{"n_layer": 16, "positions": "rope", "attn_scale": 0.125, "final_lr_fraction": 0.05, "doc_mask": true}
MLP neurons of a small language model. Each row is named by its layer, matrix (gate and up: input weights; down: output weights) and neuron, and shows model dimensions 80-143. Each number is 128 + 32 x the weight over its row's rms, rounded and kept within 0 to 255. A neuron's up and down rows have the sign that makes its largest values positive.
After each neuron's rows, "fires after" lists the tokens most often just before its 100 highest values on Wikipedia text that the model never trained on.

L7.gate199 [158 145 194 118 116  88 134 173 143  68 132 148  96 171 105 101  90 111  89 131 119 152 146 111 117  90  85 130  71 138 165 114  61 141 123 169 156 120 143 133 127  80 151 117  68 132 132  82 109  99 100  76 148  98 147 143 125 126 140 115 155  99 115  50]
L7.up199 [ 88  98 146 130 139 111 113 138 117 153 145 121 139 154 112 115 125 109 142 127 124  90 178 153 111 126 120 136 133 148 117  94  66 170 157  48 133 122  86 187 153 129 133 176 106 109 130 151 132 134 136 123  98 160 108 240 115  78  91 154 114 128 138 150]
L7.down199 [127  63 109 174 155 152 114 148 134 100 165  95  91 191 159 147 141 106  64 167 134 124 112  96 137 135  99 112 143 138  86 164  96 110 159 111 137 124 133 161 153 123 151  78  96 196 154 123  92 190 138 127  95 116 159 163 133 113 155 142 137 104 144 129]
fires after: " |", ";"

L2.gate266 [ 96 121 120 126 181 118 150 131 151 124 149 118 131 153 123 114 124 117 135 128  81 108 179 142 137 134 106 139 120  63 127  71 108 178  82 152 133 116 109 123 168 107 108 143 152 139 146 185  99 113 154 106 157 141  87 173 158 112 176 122  97 131 100 135]
L2.up266 [162 137 114  99 133  67  98  91 183 127 122 118  20 130 128 147 119  49  90  93 165 104  62 125 138  91 130 123 117 149 120 109 131 124 136 121 127 132 153 146 125  33  84 148 120  94 139 135 111 196 148 136 140  66  91 141 162 132 100  96  78  86 141 148]
L2.down266 [140 123 195 116 130 149 162  95 168 168 119 165  79 152 109 123 148 142 103 160  89  58 144 163 132  94 124 163 102 173 169 179 102  87 106  92 161 142  97 145  97  93 129 119  80 140 191 104 138 159 182 144  93 125 147 157  98 169  88 120 149 133 102  87]
fires after: ",", ".", " when", " kill"

L5.gate189 [150 123 129  88 131 147 111  99 105 178 178  59 111 160 129 171 152  51  54 112 141 113  81 164 122 112  82 136 144 119  97 129 100 146 110 151 153 138 173 120 154 103 107 160  97 101 175 130 139 150 129 140 139 165 120 140 118 133 150 122 154 128 129 208]
L5.up189 [ 90 107  65 130  93 123  92 115 129 165 137 154 121 119 111 128 168 111  86 181  90 136 147 142 162 105 109  95 101 112 101 124 126 123  86 171 197  95 120 101  96 105 144 121  78 133  45 168 145 141 145 110 118 136 126 117  88  75 104  99 110 114 131 149]
L5.down189 [112 108 104 109  85 134 150 150 144 111 133  49 129 134 108 127 128 138  99 154 139 154  85  90 153 138  90 120 136 110 124 122 188 141 198 139 109 173 145  90 145  87 145 107 153 118  75 163  97 108 157 133 101 180 116 154 126 153 157 117 131  95 140  84]
fires after: ".", "\n\n", ",", "vel"

L11.gate656 [108  87  92  98 136 112 141 154 139 132 133 103  41 138 166 218 148 129 155 164 158 130 114 125 118 148 112 173 150  80  93 117 157 124 110 151 146 175 145 138  77 124 157 106 174  87 129 126  93 157 102 153 239 118  77  96 128 104 135 150  51 117 118 111]
L11.up656 [157  92 123 108 147 136 112 201 100 161  77 179 204 175 120 162  93 143 127 107 168  74 106  78  91 100 145 162 138 100  82  67 105 162 108 117  98 122 195 146 148 120 100 178 163 126 144 110 138 132  99  78  88 121 103  99 153 169 127 143 149 187 127 132]
L11.down656 [150 151 171 136 129 134 163  81 113 114 137 167  64 127 178 109 142 130  88  64  78 160 173 215 102  78  79 135 131 125 142 199 162 135 111 137 141 106 135  92 118  88 146  74 113  74 105 136 150 101 131 186  68  88 133 100 134 123 180 181 135 129 116 111]
fires after: " |", "|"

L11.gate684 [153  92 111 132 126  98  92 177 118 100 122  63 124 162 129 161 176 147  97 124 130 102 142  91 160 118 115 141 146 126 108  81  69 201 131 157 180 126 125 154 118 250 155 163 167 175 134 142 146 189 108 127 150 184 177 135 107 160 148 115 145 135 133  73]
L11.up684 [127 121  53  99 155  52 192 172 128  76 169 127 122 153 174 137 134  34 130 105 101 130 105 134 107  96 110 120 112 121 104 172 160 120 114 128 135 159 132 181 173 161 143 141 119  64 138 129  89 156 158 146 131 102 144 186 123 159 154 106 116 120 148  81]
L11.down684 [169 119  85 186 128 121 190 128 121 164 126 164 102  79 147 142  85 138 163 160 169 156 142  81 156 175 116 156  74 153 178 141 163 112 133  84 126 131 143  96  99 115 146 118  94 144 171 149  98 105 154 146  97 147 142  81 137 119 113  72 172 101 135  79]
fires after: ",", "ation"

L11.gate515 [130 142 104  95  83 107 153 207 194  90 171 113 148 124 142 139 110 130 126 207 104 117 140 137  84 118 139 115 135 109 125 130 120 118 145 120 169  87 120 111  97 141 121  98 129  77 123 117 127 103 156  83 141 130 112 136 126 109 100  82 109 156 107 151]
L11.up515 [100 209 148 126  81 130 100 111 166 155 134 148  75 148 137 134  92  99 146 101 163 128 182 107 158 139 100  59 116 162 126 179 116 137 169 127 135  54  92 161  96 109  90 161 134 159 134 163 120 175 147 144 152 176  93 150  94 149 108 129 159 117 202  94]
L11.down515 [151 113  82 157  97 107  95 148 119  77 142 105 153 184 114 175  58 105  92 140 151 135 134 127  86 124  77 105 124  97 125 180 118 106 119 143 140  80 172 107 117 161 195 186 147 149 108 185  94 195 149 120  89 149 163  88 162 130 138 149  74  79 147  90]
fires after: " |", "|", " life", " No"

L2.gate487 [119 173 111 165 127 148 137 133 139 128 115 161 112 137 119 189 124 129 128 126 109 128 140 141 122  93 113 118  82 166 131 133 126  79 115 134  99 227 154 161 110  95 105 129 114 136 145 101 123 156 102  77 121 138 112 181 144 185  62 141 159 198 171 164]
L2.up487 [158  83 173 194 130 154 151 146 120  62 195 100 172 112 119 104  99 112 134  95 162 116 154 115 142  89 147 118 162 137 174 132 120 144 147 109 103 159 153 169 129 138 141 169 123 113 110  78  33 209 135 124  68 143  67 125 114 147 148 133 121 145 113 124]
L2.down487 [134  99 140 141 149 118 172 169 193 162 101 136  70 184 126 145  97 127  92 133 100 121  99  27 110 115 119 109 130 144 116 133 126  65 122 147 126 138 142 126 151 173 122 153 136 128 103 154 143 150  80 141 170 112  92 143 100  84 170 132 106 141 140 148]
fires after: ",", " |", " and", " Gar"

L11.gate570 [159  87 154 129 152 120 152 166 137  96 117  85 182 156 151 133  79 107 112  96 146  69 134 127 162 107  73 107 149  73 142 147 158 159 157 175 135 154  98  80 135 179 151 121 104 143 200 115 139 122 153 160 193 166  98 150 166 183 121 147 140 209 125 146]
L11.up570 [136  67  97 138 161 108 135 148 128  88  87 101 120  79  90 142  95  96 156 108 139  64  87 137 160  94 170 108 162 141 121 138 161 150 163 120 131 145 135  87 110 147 195 157  89 111 182 102 103  93 161 137 138 115 121 159 111 167 123 105  74 139 214 121]
L11.down570 [ 93  69  51 169 177 132 150  99 132 112 134 135 133 103  61 140 131 136 114 147 134 152 129 109 121 141 146 154 132 150 149 123  70 123 108 135 103 126 154 124  89  53 117 111 145 133 115 170 122 103 155 159  58  85 142  97 139 113  99  75 125  67 146 153]
fires after: "=", ",", " (", "\n\n"

L12.gate445 [173 123 167 109  93  35  75 122 117  94 163 157 115 158  99 169 132  62 148 127 127 103 112 104 142  88  65 153 117 103 156 131 118 150 139 105 141 129  53 137 140  95  98  92 105  82 124  84 164 113  85  87 108 121 116 129 136  82 125 130 123  82  94 145]
L12.up445 [ 96 105  98 126  67 103 125 118 136 150 170  85  90 159 138 126 141 111  51 173 112  52 108 169 122  87  91 176 119  97 175 123 147  85  66 103 123 151 111 118  76 161 156 171 152  95  83 128 153 145 202 172 144  84 131 154 115 105 135 146 125 103 116  54]
L12.down445 [120 113 143 134 154 126 113 107 133 104 182 145 114 125 123 152 115  75 134 113 111 117 129 204 122  97 136 122 114 161  90 146 105  89 173 138 137 173 104 170 172  96 150 123 138  87 101 146 119 117 101 141 111 138 117 134 201  86 168  99 154 122 116 111]
fires after: ".", " to", " and", " in", " by", " |"

L13.gate361 [152 124 114 120 156 154  95  57 161 100 145 134 135  94 151 101 210 151  96 166 162 105 128 103 170 143 107 111 154  71 125  99 124  95  74 147 137 164 132  94 122  97 174 208 125 144  78  87 131 143 138 165 193 147 167 160 122 129 121 138 128 144 100 115]
L13.up361 [105  74 129 115 137 118 137  97  67 118 192 122 122 177 128 156 151 123 108 169 119 144 112 130  77 122 181 153  83 120 127  58 109 113 103 133 172 122 112 146 117 173 130 124  93 180 117 101 149 200 188 119 132 107 111 161 172 117  81  91 183  95 120  87]
L13.down361 [ 78 153 114 125 137 122  93 171 142 148 123 108 211 107 119 107 126  89  92  93 116 140 127   9 135  87 114 174 148  69 145  84 126 167 145 150 104 132 159 109 146 149  77 112 165 127 126 109 134 121 117 112 115 165 109 180 181 111 170  99 121 121 178 131]
fires after: ",", ".", "\n\n", " Due", " due"

L12.gate87 [137 133 104 121  67  90 115 138 129 124 120  85 130 119 134 157 103 166 113 163 182 162 130 124  75 146 113  98 118 165 152 107  64  96  91 166 203 178 103 123 101  94  87 104 114 166 180 129  76  55 133 159 147 129 133 103  86 180 147 132 100 103 185 130]
L12.up87 [143 173 137 136 150  70 114 152 103  87 112 149 155 199 145 128  94 108 163  77 140 118 200 132  90 121 140 114 149  85  85 100  72  67  95  93 125 166 115 160  92 153 128 134 128 121 165 145 125  54 141 179 113 126 131 119  65 155 119 140 144 143 142 103]
L12.down87 [169 127 127 169 146 153 162 150 153 125 171  90 133 139 111 104 109 154 101 163  95 171 156  86 129 171 130 187 155  71 117 101 157 108 175 115 134  93 122 152 139 168 141  85 128 127 138 161  44 166 143 158 119 152 136 101  59 122 109 133  66  84 119 187]
fires after: " |", " arch", "|", "ing", "s"

L9.gate89 [119 146 143  57 151  92 129 168 123 166 143 182 114 163 160 146 123  96 125  90 103 123 111 176 113 193 205 135 119 112  67 106 190 123 191 147  90 132 113 121 125  90 134 135 139 141 190 116 158 125 203 152 139 121 101 102 117 118 126 183 118 163  98 162]
L9.up89 [114 133 139 101 109 151  81 123  94 164 107 104  90  80 132 121  83 151 110 141 159 102 122  92 109  84  84  78 129 156 103 156  97 159 137 129 141  51 120 120  45 164 121 174 139 139 130  87 133  83 125 114 151 136 108 111 117 113 140 110 155 103 193 116]
L9.down89 [149 180 137 105 149 129 143 160 119 133 122 160 104 127 118 101 120 151 170  84 115 202 175 230 136 161 135 137 125 120 104 132 138 124 156 196 112 100  83 183 149 156 156  76  97 139 160 186 141  75 187 154 116  82 119 140 149  92 159 133 143 158  64 135]
fires after: " |", " on", "On", ":", "=", " ("

L12.gate410 [191 111 140  89 114 151 205 109 136 130 164 107 134 166 139 115  80 141 117 142 133 135  80 164  85 102 121  81 135 103 110 172 137  69 123  89 145 126 166 114 119  73 116 177 108 151 127 119  76 115  77  91 172 110 170 104 129  88 105 134  60 135 128 100]
L12.up410 [184  69 149 127 145  66 149 133 174 148  92 122 139 118 163 114 186 112 104 168 155  86 142 125 111 151 133 113 113 123  83  83 155  95 105 132 153 116 168 144 163 170 157 143 105 152 175 140 149 187 117  61 140 101 148 145 159 115 167 121 101 158 137  71]
L12.down410 [144  89 119 201 132 108  91 149 155 156 105  99 112  93 180 146 161 167 145 149 146  98  99  39 111 181  86 134 144 130 111 155 142 132 141  99  83 129 118 134  89 178 103  61 132 123 123 104 170 140 145  98  89 119 125 126 164 115 143 131  83 101 144 121]
fires after: ".", ",", " The", "\n\n", " that", "The"

L2.gate568 [109 102 120 157 176 106 182 167 147 131  89 182 148 183 147 224  77 109  76  63  59 137 106 160 191 217 120 121 145 125 102 148 157 119 120 152  72 218 144 135 163  94 165 123  70 118 115 156 139  90 106 146 105 172 117 111 122 147  64 146 143 112 135 128]
L2.up568 [144 148 140 101  94 130 107 169 132 208 180 152 144 159  94 165 101 168  70 169 144 115 120 165  92 121 101 160 134 108 100 108 175 137 113 129  85 122 114 162  86 118 109 114 103 118 225 132 109 181 145 103 148 156 101 149 120 187 164 136 126  66  91 117]
L2.down568 [157  97 129 164 164 131 134 140 178  97  97 173 121 153 127 160  89 122 128 115 106 120 144 134 134 106 104 101 125 147 102 169 142 128 134 168 164 171  35 112 119  72 149 118 141 159 121 180 145 156 120 139 140 103 137 137 127 119 143 151  79 144  85 118]
fires after: " |", "|", " For"

L11.gate480 [122  70  65 137 123  84 171 186  87 147 149 129 115  90 121 155 120 120 164 205 147 139 108 139 114 159  65 101 167 109 126 131  99 155 119  92 138 117 107  91 142 142 112 159 126 132 186 176 162 175 101 145 152 196 166  95 169 147 109 123 138 153 136  93]
L11.up480 [105 161 143 125 166 125 188  96 142 112 120 114 182 139  69 136 158 161 124 130  89 115 140 135 188  99 156  93  89 129 184 163 123 115 140 134 143 129  45  87 184 146 164 119 154 153 126 149  91 196  77 144 126  91  59  77 153 107 152 124 151 115 132 108]
L11.down480 [160 158 176 167 158 100 150 179  85 139 162 132 157  83 127 127  93  95 122 134 150 142 147 109 131 112  43 130 102  95 153 122  99  84 127 130 197 122  85  75 152 116 128  50 137  75 121 103 153  96  95 205 155 116 162 128 177 116  85 105  68 105  91  87]
fires after: " of", " in", ",", " the", " to", ":"